Part of a small language model's weights: LayerNorm before each block, untied embeddings.
MLP neurons of a small language model. Each row is named by its layer, matrix (up: input weights; down: output weights) and neuron, and shows model dimensions 0-159. Each number is 128 + 32 x the weight over its row's rms, rounded and kept within 0 to 255. Numbers have three digits each.
Before each neuron's rows, "fires on" lists the tokens most often at its 100 highest values on Wikipedia text that the model never trained on. A number after a token or word is its count.

fires on: "K" 24, "Z" 14, "uz" 11, "ik" 9, "iz" 7, "og" 7
L4.up63:156172111129115116065135159092121079121139164138142134146134111136131126166138118154209063123162149183106125096112147149095139095202121102123134152111123091133214095165129164138138167162098228164145134071090121147102105144159091173107132097155158122139149197107160172141135171104101103140142139115155149132123107118094121115052130177104140082061126149115127108185055129099111115103088153140189124106131138118111091182103122094164137194143163099113111135124099102158080163054113103
L4.down63:094173110220120159118058100121162133136204119167125133126079126153118055162105175145127173151127145115136154118167114121093091158107118138120173133129095136141063143092143110144134171072160013164165180144126152126157140100171124103140111109128116110104108110147071084139130156139144104132095168103122100142158207103088142137147141178121117135131100145113128144139139104144155134143134108139081145144186115108180159100139125101052138096138047082095130109134125115106132162126027164

fires on: "ol" 17, "ec" 14, " No" 12, "od" 11, "c" 8, "l" 6
L8.up495:019074074134149115118093125016124156111129167185122173120175120100139110100164150151164109126138144114145076097132151158094125091133164134092119089100164116117109166106116139132124140089129174120127154100089087136163138090160122200152092106158167095124142153158070123092107160150110044105156145196171105149134140170151122194065148139168185138108140089075129128094111123092101195166095122113159154138102141118178139144144121155091158160145087119148132125131145096169112097156135132
L8.down495:129129121125092172133153181180129127172103199084090134115126118078125162137149111139108112161121135146115107081123115118156163164079046146143185115117122170199085109072081110084125138112097076105116140094158117126099174089143120166162110108048135156142105159104105135164151136078134116108149056130110157116151143124076100182178176169076106146169100103157156169150116169142179087141176126084137121084150137155072140137084149132094137129156131173145154103127199155101188105162167115

fires on: "r" 24, "ers" 13, " War" 8, "R" 7
L9.up304:085094081170149131113102127098177156191103111153090087187079073128118098159147163196132090118122117107155154193137070156110130091077106143096119179122170140129115163118116074134151147160133099103135077147126121130071151177096083169112120093096115155070113144121063142109111140134133082124130178168127095181117117156186147186107193139182120073123138099161144172147096068143101135146130144133168156119115147155132103140077109158131125158052133172182114117114099093193098150117113126
L9.down304:150090121139173058100116144123109128119144063143113134132120096130124172182130121138196088132145157184130169094179031115130085151116157132167165195175140025131144161134155140207081065121084137130139144180078155122151138163165138117118132124113141148111117120142147095078122148100108152164107114115148144171157104077132147098158146099174103131124163119136130145164143113178138113111140151075128118142082060129114063098155093146153102086105112103150173170101108065142087128181112111

fires on: " O" 83, "O" 10, " o" 6
L9.up507:095157109120127129123132163099105119171109172137118194098128134107113114134123111100119131160139142162150160136058125164146111152132167172083140136212131130026085102098173113164087129080165189133160159074173119171156138110139123110109169112134087103055152133114166125112081141132115111126131102112141134127086124161108098184092134064098181113150167106130042088156127149143122174185171119075078162096152184165135085118133136164150124170123149113074139175112136118082110161175086111
L9.down507:117126149144145151105130160134161109146169186145158179080127078117141135112115098124080120118101136176142140100142103186155168145178111115072190104130122148122068093051160092130076157131156150170128118071127142127066129132143124063125184130094095113099148060145143137130118100136117175107124108061126167101099093156070073164109123115101134096170158074129110139158096111120159110144149127086102167163129153134095127096170092128169120100150102083209141161135209171094131207159124137

fires on: "ined" 14, "ved" 11, "ared" 10, "ating" 8, "anded" 7, "ated" 7
L4.up103:079098140123138116137183156127144157146117161104170136097092160094113112152125063160137168116169103098151131163121074076073099132124118136127099168108116119060133037140169149098131112126125120149211148117133098123116127159126144131117112060247124117110109134114070088139075130152154152146110137134146133091105125095149108152079119095104188227112087113159130108101162140112163134131163132157073100127173128134156117147145130133154188125101026115145161167146101142137142068107144150
L4.down103:141105172147109162173103142126120056142121109128108122144134194085138125128102155139174115123164146120091136145164136147110176135165131128178141118073122146135141115074094083097172128049156129220091123077159103112123162138169067052144170165123146168130149136079116155123154162080110171096116105083127133140116107051179123160088130107153163139154072124129099174137075145153060185147138077086100130096107119115143139144084121110134134157083167155112164136189116083133140132137202104

fires on: "ü" 14, "ö" 14, "á" 14, "ä" 10
L2.up313:066123116117091105063129110128117156130140167110149158139143066071127083085163169096111155110116140135154166088135104155191189082168101136113129104106161147132187087111152103104102141112129121113119173156123150126150119125085061156123081137101108121128171123126106096135155144154153096123151121170106159177143106181139165187130097128132179099076172112098138068128134180086139111138194195109074075033157118135115122109174118151109078168172182091175114133112131191145118160110160140
L2.down313:111139119051121159125140063161109129103180116094141181107097128156181158082092147085050168134139084128095190081154060168160162111156107132163087114143168191176150105122152098069175167118130155165115155181149103114075099167123106137150087130151128128109150104190126172144101149141169111094121098108079128139125141155155155174148100144121143096103148123127162117123069128138093095159179180085085080121117065114120128153165042142099115118100143090142111123085107110170145141135116153

fires on: "ed" 75, "ated" 16
L9.up808:097124113132196093137069132129122153147119093067141124129102131153129146102123088144185161168160117077112095163088115117134163148127177111144091160107096110101122000114128120110117068137119137157179209166127103134138124125148130157134134111114106146094184151143103098158153184115091114119061119144123134155104139092185126202193162108122133176116135114159127114071126128073135123137102154126091087126128139201171083151120120138156111144118090094106189084105127161146093058138150186
L9.down808:138116129160142158190188057118123111118132168113125142167111089135088247133134124131106127095142132131109085064150129121140117120150145000142066100119048127122166132101116149114090098127160132182118110163135119106131076096164125150143165135127132069116080098153109152076088122096129075112168117143131142143128148065166117129111128143093120165102139073114145114120143139115173152150162128192130141118157133162134177154094184116143110112100165140145135168098157136104136160102136164

fires on: "h" 16, "i" 14, "b" 8, "ch" 7, "m" 6
L8.up804:093140153128133140071117097142149135136148121110122152154113129122091093108152184066071099173128171157088113174185119123148137164112149180142131098141103084125116135113064099130167064158178113121188156112131154167116140101078164110100110107095119120132174130097121143104119170129146147104119108156166182132123102156129054135122170119139089156102185114118105130144076086160133105105122155104145180129155130107176171121102114142121100052093204158133151087090220131240170135165123146
L8.down804:117152093134204132093122155118134088180073101093095109081119126135163167114087105120125116137074124094151087165101109088181124136096137201103135114135136149116084130156080084181136110140092104145114080188140097158131161163127129104164148131122135109110121193053153160185174095091112122189133103140153098189159097133118150113141134071152138103179087071130155071106167124112091180143172115101139128150100176148112103155132165098153098180165135081128090147131129146056144210136135135

fires on: "," 70, "–" 16, " —" 10
L8.up776:156112096181178156138143179138111199160050140172155173125096110101157138092098151044086152152136175134102133115132075133111148136108139132149124127154145098069140094128186104100123166096150156093121106116094124134135164116157104124139119111146112137102109152122162102130120109083106148087122115065190118088131170111129062101107129111110121152040150140088101174168062092165111216155176114127062092109134120146156120143167111093133153090106117058113122170057109153114169162138133119
L8.down776:195132143121094115098171134132164091098170140160128103161146106122038125152124097101134138096130099130182149102160157178163058140116137071106074135134145160126065129143108141157098110110083118133096118139093149114170033161080184143092126121149136118147118121177091088059110066173150171159215161134113128132135065145149147119179155128133157079167134083167103083116162120122137086168153137135189130107074155077156127082125142129135128135125131107071096140166092131131093123103164142

fires on: " V" 39, "R" 11, " D" 6, " F" 5
L8.up898:065124191132125100047112128120104174122149148170096152185131109120144121093160106129138095127090149130099124073114129148140119156229090152111136114131119127159111130103072114127134177197120076121146086107082220200163117150121148149127121142124126098108157151106137120201150133102143150141083132096180133117074089162125116134131178151171123105091152117169129161140069136096118102125086206143140096127113118086116142159129141126169135151182157136123059096138154139136046173111184105
L8.down898:127111135063152140146154143128129105092006149163132096125079151127108079150130186114107210135128081115186191163151122118121136177058130138120205103103142154138126148112112159110101103094155156135121093132177106134077155114155164152097093139055121195104143111109131169119116093111101155103114126149112138107126148131207160080155142112110132139117120104116168095113142154105100131075121175101162157081138147177127200168135106069092135138102166122128136143132124091118193169126137066

fires on: " Pro" 23, "ro" 16, " pro" 15, "I" 7, " o" 6, "O" 6
L8.up359:150127033137102106077088127096184163188105208141170172116107109144116120163145181069129090165112125185200138146116168192187162139082143121085135097114154127101081112146097063087065139125134116170101146094123130099157131094098160110134120120119087156071107137129122096143060181144119154131168109118175162145136090199114102107162099112137096136128169126163137070141131133138133114134190132089160148161146164164128111109127165146158125075105125064139110112123153107158136157089150111
L8.down359:129161120089083148091164121115088140104082175151140125102113178120164165102133110155068147110152075163133166091144102138111090111202177136138102101097147137165157100129121095126104089172158106109113106145144131157078016133147127141141146112135146187130165112172074048135141098120162120156111119142070100128073167154120152146127172101078159131097092117133120136110113148158174128134132125186100121117166123068071144121093078187094193138173116148146153115135124183069124197178119131

fires on: " to" 44, "ing" 25, "ly" 13, "ate" 10, "ed" 4
L4.up491:083117169141139128155146169135123133142138140121134144162111114149201118124108171107184167189168144128134159141161099080149122118138136095119080244100089154091151124143092188175136099121127133155192144091147119175123146143100107182113134114095086109046114139106161107128144163131110105145123080065102124136132123114096114148131126152117195140142138133198105116106103197112127124173156125120071102117127160156109093177128141169104135134139097123082196156155072078143149032085172124
L4.down491:107137106090104174175136136143139101131049109093153147105112174124145184140125128155095126105126129131065144130069124107116109103142090072167125118161113162146100154164135192134132029168147119161091135133155053137113162181137102143072137203166128141122185134129150125133118121097001095148106093092145097129158204097170131112127111141102131098098117156097170163171119143132080132149153098133148128100145174098110094178141105095141115144068137143141102111146124119110190137121197117

fires on: " m" 16, " M" 11, "w" 11, "M" 8, " w" 8, " W" 7
L9.up851:123146155084147082124102153084139111149101139058119141118145132107134146101153091110179085100129153167148187169128135153154153086149124150175119114140132158145177049171100116068106049165099164110164159122094084151071110114098083136163083108115123139132133196121145138137136151112112128109122109147195154109191092163138180093119186081144150085125130123078136121174139084095104100136124044146144183145100211135076122195152160120167168120112139143085135109134111139158135113105158077
L9.down851:138107126080128180084096167111133130102085071100108067107171103124184159098126125060144134072173145108127102160143132131148119108172123171157179145139153126101112112132115154187104126139113079152151136210108190117182241162117176071130169170143176096114195151149069078084144181139054142107134118147110107109123119136140138116136116149140115139190147122128115135069099111136106069113145175117165101132071132111105116119153151159122123144098101060113128159142137130121160172144137130

fires on: " in" 26, " de" 18, " ex" 12, " en" 8, " Im" 7
L4.up54:121055132083103133088155169127149135142130099111083201126156141116113133109140162155144167191119127101102138090125136124126130136134107132089138167162168074163139131150093122125164135179159084110131067086134170118209140136133074132120160110100124111145144118028103150099177132131108065126143130098095077120114112099093138081132103103096082160102102121204102165136115139100119093135094144111151107133111151200183092135129106083182168141162151123128123175118157166133185185026140154
L4.down54:065134105170123119192114123137144127153189187152163135120174089142100224083134066104113176178053125111140136135163096110039141134115098042161095077069144093169088107158178111167167121083148104134166201109128095130128090101169164114110105121130105150147110131157104120107113130120149127079130125105097164115132101141162194102096177160118145164120128128119119118162091146086125147145112158143108165122145159136128181095076068147096101161094112139178148106104149120147122154114099122

fires on: "," 95, ".," 5
L4.up77:102126120135134152150119210128146221156085147121177144178126135154119129061118154073179139162135150109110133126100086145109071063063180123090095100136095125134168106105178099104169189131142145116160138134117169143122150153125180105136102126148105118133124137105145111166126143128096120126088121170189089099140095131148042140103168073151097139047126122102113161134094149145118157112178062117114043175086115133149139220134127117150140114069124103122133144173124109125138081144147141
L4.down77:113132176113143098200149102144130114112165100082142138063116113129132127116152055110097139137115169154100148114133131063117082205091146074161080121055126111169120110151109173097127144175128136156190141119147088150137108169126224117080133087144158146131121115146061149116136141149112072155155103103128145104090117132136109072106107150165161189092170125098130083128166199077112103117108165160142097114153137150099127165155132126099148063107153125186146155136111101118127060102063162

fires on: " /" 14, " Time" 11, "1" 11, " UTC" 10, "2" 10, " Summer" 6
L4.up373:121067120160083114082060128144137157133062092158130118169102105141093114070194120118096152177128135107141105126117098159136108143071117238093123106125134086098124116066117154138182152135119114140166177098149193139139206142069097122098079107109103120125123120126092091089167137162141128119160142182126085154058136173111111123118129096122096165098133146138145173153116108159129089154089144156086114135146143115190156114089142168098111137143133116178106172105207125125130095169081181
L4.down373:182131081072139125107144136161098141132111139136175149080104134131140110197096103077148170143083098153141114087082140176172106103072127106128059128117149125123140133120170120118089125150123145112102095117099166193133106084092168156139139093148100113142157136138090092174202164165166069133169080167152145068117087160154144092111098100097146144095172133087123115143165189139122118108087070129086139147116184134201123152135115147162105160179176122094101103063112170159169106179081119

fires on: "em" 52, "m" 8, " Rank" 4
L4.up187:090143119159149122056165113129128147131124115119175110127152089071164120085173151142170113105103156134159174108111098121069132050092213181115133058148135109153160172127103085095175160105171078100142149086137112138135144106063117095101124138168116109085166178125052108130133157113160124127096146152209168139086120126170084143146182137125143157145120125126139127088113097099092107196089116106101122172164194141141137128114130165193117067069129130133100074117143124145154143113116162
L4.down187:158139125143120190103137117170125102111096115102103130068141129165105194079082127187182125094075106104169119090183133174117150138157114168157143135141119139065141194059170178113144078123090082088121139112119169075138135126149091155103136121102157171146134148134148093168116143147142142101095092126140110065091101129149126096153124111146059197156059119157212086123147137097099106174120071107125115100152097176150159138102132101085108090093143071139136138158120168148191131160132150

fires on: " pr" 19, " Tr" 16, " tr" 10, " Pr" 6, "r" 5
L8.up132:126114093140180142164064167141137097138123133043144169146134144092150119168112146092179064142175149092157149120134159082162141128109113113132095157122167155107151133032054088063164119130135074123110157100145122094118143098121131108116123065126121141166114162113175180138180191106142131145105070200134127146174081144095114171124154100136099091123168084136131108102109122105125129136122147126067163107046110161054129117138122135078114138115184189109099092105156164153148111121121105
L8.down132:126181117130139154162128172156126176063118102114118135165077125079119112164143116147100171138131113036165149080152128050156182098117114126110133145124137119091143123069097100158144075123092128151105104161159100120154135129187121103185174128149168166123114119122109122109192147124094096098121192199137113168196158188074093138093159134166106119142132133129166086139129059102162188144127147105116089070131085176062155094103081130111134129093168175149128138154136163124118116116140077

fires on: "," 89, "-" 4
L8.up949:098117154146106109138091178145138088132083153140157148151136077111071158061132164048152156196134152082182120115136138147130132151131100142142081135132157092134152138079088106161140154118098157115206095126117128089086129128134105128108146124113133121075116182104137210207186098098131098125080159127144094122120112136140172144110170118134103074091123125082076191166093111122105186173157111168137131141104177104134082169142109144132146109087194114060189177126140105097112084109124148
L8.down949:135167068165119125097139162100143162139088126124082136145063126070151213147150076118142099070163120125179159140099133175109141134170120139099129168124141126119148096093136085126134132081090103104091155158062159100149035064201142088112120106142116153160117112078152104110128129130132130188207105129122089114154172176142114130171141141135122119147104091163101160071162153114129115139089103058155097156139134097128165083132112121144177100177088107113100105071130172126153168143147191

fires on: "==\n" 27, " =\n\n" 16, "\n\n" 14, "===\n" 10, " ==\n" 7, " (\"" 4
L4.up161:160089083122065128063140182100144136117064168118106130119141174148172118150114132088210165166170116077176176128090100154108138151111174122105105112168100145110173105103132123117138153112139175119147088106140135167126161130088157111130115078163171130108094139131102143100086123112087109114114100153180085121126146138199128110168110058120139120102143084168093167103194179184085100137154052111111054131093153151161118188138118101166099101096069105109148100134113167145098139138156176
L4.down161:103162173114112110127166089126123184117091106185167098099103043132113106127143105156086116129078104131077126137182102131103113131161147137111161122102093050092120129166086171130137114174111094127095160188106128085154094117157080201102156144114073129176144149146112123132128125150143109129120154067090138094131085137090126123113127188153140163111112123143188098171121082085150154133133210119116146103162122116126186102148142145094169091173132155173137149090152126124129252159085106

fires on: " be" 22, " is" 16, "es" 12, " V" 7, "):" 5, "." 5
L8.up734:090133104197161104082089145163142215184129121119157125096123110062125119063158150121180117199150116148143170099124105130063086153123153163130157088130090112117152163143159149142178172105094105181121098104125115095110159150084121101102065124119102138126089150131133185116108116105122129094058139139143093132141111090163153135174166110131091122137126104139130211040109035107080132181156109135143089154052129125128136135117124107148160111086171093108131114126099130070151152119123140
L8.down734:120137080103132159242135172144126147148064124102126104083173088167107157104108154121103148169138046193134130148168152114101104162158137102131057148199132055094118190112112130105087112128079165124088148104148092105094151107152108128136108160098141143101138139176119129190139150097101140084107146156139145072122120132117163124164147151185154157129100145163110165173113136174087089088091109122117093119157073092179097113095117122097172140171165150086141125185114082128112099158160141

fires on: " F" 100
L2.up640:123115166108152132138139129132098146151125105130086140096173090130133104123129114136161144065143140144115132116126086144032071085171139216142127062090127076153145132098147133136092164167203108120144093149137135166157136122106152113091106119102088115103099106081101130138130167143146147124026092106152170168130113116128071112097137194113168121113134080137097054143144163166079140138135098153118092170131089153088055178118164087140105145134082218119103125079169140128089141155136141
L2.down640:159138168156120165146175098149107180181191087118119076078128173099109125124121151162160175086127084114078109118149136077131112140116066186167203117099093079094073127133141161197097128183121141120169129144150121132122112106180221123113126094123111168076141040156141130142140130133137170107103107109125174163172146111093091109091156108159143130075109122109126122157138162143096097065109114106126094177075131117052132132166145086117088107123088129118156122135121123146116193126165118

fires on: "." 70, ":" 29
L9.up54:142125142163062136080113165134156111106116148162132150124159084122105122108170106097128102113183195070158151105134128143114130098144125135074140085140111128095146134198110141111115151117152112055156172176143116151150150109139128108097086048173162141162129187061096082092100092114111082131132134155140171208148142139121130104149116100145150134111196125092094154102102155087136127127171183094141183197089139137189130150107140136127167189113101105120094077082176096101098125143167200
L9.down54:152166123094192133130153063117138144112133140120201136111168144198149175081104084141124082105084098110124090146184160156101117138128084154097129118128177117125145104160178120126129187125105155093106152127133157118112000090129140123122131136152124175154134120124094120085204031160098068168135173127122123130084186117124191090128131105119117128128092126081136082121192096136118169133143113179105083146088117103139130129115099141137089127203130147113144151091095151166141111135125117

fires on: " " 34, " /" 15, "-" 9, " ft" 8, " ISBN" 5, " Summer" 5
L8.up798:044124138113145126157109152124152189133068146190083155113195110147121142109158096078140122132171157140080093129098172095111114133138127198147074163081176079099183091097162079149156125205144146096145133124132171152134143097178073111045136100136108134151164135093115105153186105140170094130117092169099142140105134193152137110082163109129095129050114099119130118146131124138140130218103071165088157123145144124132134126154153128121114113165142096100130144073167128114154153069141130
L8.down798:131101098094112126157082147147144157102091130070090074075133161084232133147112109148163142192167105101096049124093155165107140173131083134088109127105149172148161170087127109129132146138118110169116112112161139101100161157096096036155171133132134144169089113111122101092171141156055140088115133185129090130095183191105152141138092165127115169138136156122122129153207114186104088116059099124139065145176163128113101090096141101097139140124107168154096129120131146121145148156137106

fires on: "y" 28, ":" 19, "," 11, "ro" 10, " that" 7, "as" 6
L8.up909:171072139172093108134109134130141087152146144136193121183132090163104131096148128045118148191190130114124162146137126131197203155145144122115153092105135079085125092150133187097058173140188110117109173158114168075139146136099112115100117134141120104108142146140105101171133157090100131088140139087108168071114113099133028119171150083129084160117158136107142175119103101185143157173119099117058103117099087133132112150110086131144127130151165162099149134049185119148137143107127168
L8.down909:184111112061069169066052174079128074162119167144147149060141082166094104141124120087150125123124132116166102079114129168134141157126142166141142139134171198132180102093071126128114152076126107118065114088146087099117225160105150142143101107100107134121162116140130125155118101195137162138095120116108098117150089187142124120140104138130117079174070114124117098139161181121170137118162199109132100139135150145087145078151131176133126139154125145144122113113153173103174201138066149

fires on: " Br" 25, " Tr" 19, " tr" 15, " Gr" 9, " br" 8, "gr" 7
L8.up245:081142146122181117148121147144142170110131149095117144167088129052159123193132132164182123102138138045177098159118133114162125086082092155085124155090142095145122115049109096126168166129114064133165145113106125127133139100126127148130108099130133129131132151115138142140201138122084108140071119166129132205222113113133127158085176085138140103159164118171129160099137093150138179129104096116050116081095153201061144141140144139103157161090145167148119078097167177168102076115135129
L8.down245:114137162111201162123112156166123165083135116091087187126059136105115131159164141145130092142112079087200163104187172110172144088119093172144188169108138124116139137089101067150152147101097091104168121137105101119140160081174105151127152100127171150122131157105116134125173081075093130128107117195123117176228116153129079148084119126120167067122154086112130087155113083107119189131126126118123103066121113176090182081133117101105145110114151173136075122116163156144102170119142087

fires on: " ==\n" 14, "\n\n" 14, " An" 10, " ===\n" 10, " =\n\n" 8, "===\n" 8
L8.up154:107086130135122107097137155142163112149104129099191132112118112126109125151143154160224196129093124115181132132108141135134128176106118100162080152133125141087093104139178171122104185130102159149104143122090106130133136084113072135120103127114160104054103148125068164165105138173145166124035148187168114170111089163137146109118134113106111106153107057153116141099171163169052137092128138216089082160091122143111136198150164129117074104118083205133154168130107155103156145155133132
L8.down154:128141127143101156064134095129128155098071113144165148110126180092140097138155135110149140140079121124183118150101114077118201172132142190172204108140155135136041170092086118140142075113188182209090152108186130128110136114146143090146149162100100159146109125133167175152105110120096078167120169069098089120138096135063111102125135113122108145138146076110137113154026171109140148109118186140117145097087110115111113128156142128114114101174132126109158157078174182139164185119124119

fires on: " cl" 37, "r" 7, " pr" 6, "c" 5, " int" 5, " Cl" 4
L9.up218:118095089138127137153154159147186085117090114077146157152173104138151122184110129047167107195131132035156137143165126114170126088123155166160123095115133123139114114121109092064132101120097121136160101117141129164121166109131134127136120001197092102098115144137143125173145077132134167147096131182186116123121100112116118171143180104131095098109153064141110081098107079119131107177111122136158155147060194124119143108148124118098122071073138111125131176136203095155160146130162125
L9.down218:148107187142135113207187151155142067127097135133089154190132140115078159061147066036151103106141115111122113119140092120159109133118130113170097117146150178083080143129130128092067143117157150159166121113084178114126131105114094129077117109220173139168126162081113152124157080143159121162106118084104168135088146125123119159092164145145114131172111105139165120114122069144138098135155149139143149123141081069103086147187149106173127118154080168147131152165155114095189085063083141

fires on: ":" 68, "1" 32
L4.up424:096092103140044154136087150125158133134077140145110095144118110108135126110134146136131105120166152146148203194119107165098114091114102146156067126159206153167105120137087065110173143109178109051208154157139133174110136156104114133142150095164127132085109125046183134145116100145083145145070061129113171160108147131131053186140116124149117109138145106117129150150116110136084089125138107114154164062123181108090098171165124107165152123154147137042079151161156124117144106129118160
L4.down424:180111158141178152131166115138150074151115118149128150133087183133194140060127124133124196177145096094050142144133172130057158157099056149160129161165066152082127118136143178174125152060116162112057113130142097103124096140096102149148133130122137099069135140135112112085140118140136124146089158112116123126164126104085124148109103081156174117120085131120124109073162056238143106161129182109113126153125138134126180137105120083137090133161112114138127122170152153118150151135051075

fires on: "o" 17, " ex" 9, "ro" 8, "r" 6, "E" 6, "L" 5
L9.up826:115096123160121120092119146098165107153134173114136142132120077145101117159160097129109058137119145153169174101168138094156163151141125180049055123074087134131158100157100090126096105182091124142192104059112068093153160045104146181142103130130121123087157134090125107153172128140107117140124107128156124134140128121106115158166114111128164114134147157128137152133065073147060120176109173131118154087126135118221151143081121113117157136071109141160173110096221068093163151127154154
L9.down826:144106105137103136148095158097095199076110107187125150160112122170090150163117104136127176139120124122161156142123128005115158183092099095137180132099117145124136111132127115113142093120070154120159178142106095116110133128077135081163105148152139133178065095138144159149080121142105153096104049194216193142153135150099098146146117136137196080120140122137170132097122088150177181123157098195149112093122118109147127115096120123137087097121166108101136106073121108154145183111191151

fires on: " No" 34, " its" 33, " no" 29
L3.up17:127056158183138128125091140105109192157096161102123120106118158062201136097147122066178165111108150116149101153120102070084159145061134158105110112122120101124111136092164151117155206144140097129080196079129103181123146085137177146116098095106173112125162116155065144153137145131059103125143092155155134139119144181127142168125141143146080199101125092113100120102203110141167085147184141083182160157117096124116138143121147175098118159108159133166102139091160061114135153159099111
L3.down17:126103175131138097205172113130102127130158133090165138155110166128150191126159145073175106109187188097107091132135050135085145144042156039097118125149117119126102160099121155115057159180092118128053163104117091127115088092153184163106126093101140142124170144122136155171130149173093132118165078144142140138098124150125145164087123124147110176063116122125108142093164144137150129103186119126154174164125089132115169171089123153112128138098035132074123145125096074118111132154130147

fires on: "e" 40, "le" 16, "se" 9, "te" 6, "me" 5, "es" 5
L9.up855:139061152141145110173140107123152172131126128068123132155125135128155057158153164105159086140145109154162183140188164104146143102088159132135055181066170076161112086145089167172153112142180149098134080082170126147132153129084154143116119112155087150082091139158149151130082094091126117150077125171112167052088126158088121194143101094128141126103141137128143132092106074123122123165143123163092145126110148195150123126167127189134095103096122053074101118086103085135123083151156184
L9.down855:169132137127131128202127046137099118056172111146136130128124142132160146128090163152150146067124085136099121101125120093122063160134168064104110139081080106148075095136115147113129185098143119165128182139159131140101067122165113099187130146137142168130132133148133195146163150103149136149105131065104137092120101155145099137126123139161183134185101101124167160092135147187131158120149086103123124088112106078083080120165117078133138133188067111152208175161138085118099076095070177

fires on: " in" 30, "." 19, "\n\n" 5, " ===\n" 5, " at" 4, "===\n" 4
L8.up250:134085139125079172118168163052167149158053184137103116108180122148147095179122122149160096130190125073185138129130163102186116185103126092083130166156101104056155109088181151098105117153148140109071108125107110107162162103084120127114123089134110153157110147105080103121075087124125132128114129147217168172126125117202138126140095119158123082125079133151095152102179168143123124107148146103119128129138122165131148120165111134171115178118049132168163086143189190119126114108157164
L8.down250:138066159150088141151147108153103096114072086125108111094116164114146055155106147123155163119114200137131145109168101113163142157052110145132196148141195171171115130095136127181150143139146147159141158099204132167104099173120166101112142183101127135121080062166131093161096098120158141146149171124120090103118119160075175081094087108071124110197150073116157133128121078152136111123180154150113087176124078106067134128067151107109096124169168103105102153149097115167104109092137122

fires on: "," 21, ")" 17, "." 16, "7" 7, "0" 5
L9.up70:149114071152142133135166135096217143163137138108134189121084140093130100089096197111108116104166131090171080099179098170194134118117185105132096145101122108116042128141114144090125080113139158064160182144122136138105150133155103147137120138185062160101094193149099100133140106115179156100143106143152101069135150144205088099095122108156096166133178100111079135139206127116107188102146121150132078124113165152154133132143117149141094134121128058106140127109116134161093056125117151
L9.down70:119122093164121044165063109164157144075114089158149087126168052144142188149182185070173132113161078132161143154146133131093086157173140099113118083111199123183125090105103166180178112157125061124132139124145180114089157141123123152077165143113110176124181099097125114100121136094153150143115133109143197115108149096137117117159119145114146133142168113191124134144117109093112128140118070115164101111108102118127147140073095097128104115094134063064153173128187117092111125182144174

fires on: " (" 52, "," 13, "." 6, " is" 5, " born" 5
L8.up563:155095109153094126134066157132185130141093113168134107182130113094124116147125140094147142153129115097140137155087027135135146132137181119063105171123085115110143185162131091174131113085094169159118107122139137123158152112129127093153174129171144137118090118108140168118110130135114128108105148141194189139128112110150141144191100101132119152149112094179117091091125107140108052104173136130183049043140209140100155166183118132141096112082189070145077116156091120163124097117159194
L8.down563:039085114125081159147150135066130138080115156150154136153130089111179110077129142137115135185198067126148160178114144139108137103159114110170137099172087137146140129129086138205113138117147081123097132145151140118122126115127149122104148118103085124124117109099144205119179147147085105151131106173130083090109144070146146195111179208099177131092110088077099108170156097133055078055134125120090116138151138107149175164143175154109163127152123085083120158147119177174145108086145133

fires on: "\"" 28, "ator" 8, "ource" 8, " model" 6, " position" 4, " change" 4
L3.up931:164106151195116100152093113108145157126149131106122150191106151173141101119145157147201124165110113097133104141123137155144130135102158098132135163073129169038088085144164104148127118102185155128150124029117085135147125136119155162121074118133150136116089103160160073146100152135155137127159135114148118137097071180110097091078086163157116148118168151172119151140153056205145104139116123200099104081141136141161112139216139137148055137115133162099084108131106126118099045126083152
L3.down931:092183088144109163185168098128122124109164127109114114174141067141160134139082117129151100129123157147173177130126150075116071101164142107109103105133133116144109198187094195120137135175091131135162156170135079139096066041110127081108112128155125125153161111129165209129110097161135113166154127069146123099175095193128104109087139104098129136129157107086120126120160073146172163092114153162123139132112091130074149105109197174100138158087109122164079173053058142138125119127113111

fires on: "\n\n" 66, ")\n\n" 13, " Party" 8, " census" 5
L4.up170:127125114116172168113144133066142170149156164119148148143127131120149112152098125127107127098103132127193108147053123146112104068140239092109102134181105120129129138138139112148103169150179144126171126123115081094131138087098137178118110111144109103083099149140138059193123118172139114141075119129192118147086123173164137177195127183123168119106156101124040083127145131113125139149113121215069088157068142144189108143153173171138121155113136147091121134168080187147098128171125154
L4.down170:181081161134073122108142101116110094098167145215119127163166087143177068164076191120138164197121101102146137139182164151140163121113169121088179143167129131078125100120120151147112147081077139083079142125120182068150095108078110122098140124117125139108104118136144207074150069091087144106137132103159144089153056137152153100196157135143122092175130120155115152142130121148125115118106165070120149127160108115121123096100107098113175148182112148133146121159152163123087209178101119

fires on: "." 35, "," 24, "–" 11, "IN" 4
L8.up901:135137049121154131137149120039154145160111132154098173160135073121119116081073123091134126107221151150134118119178088178122125074169146150126080109148123109153155107101146093090117125147142122011171139118125116105140135085139125114150112129174070161151132123119152082140186122111081109119106141109146151064160121172090095111143122112135178130131150092159087163192138135084119182160190131102132073072151152126129105146126102092179148104103098081136170178096106163113141128132182136
L8.down901:145100102086126119132085125129144118113095093130156088126159140093170115067139125159167117146174103108130173125208144150092133136165127125185053100128178114133109108093116148109136133057066118126171124133169167144166192128103159136149122160146081166140127176126123147112101132124115134103143175114158068142151109184171152119113109122142119182124184040143087185224129137121112124108122093109131112042178154076128118111106094073116131068100106103106144154132156096150152065134084127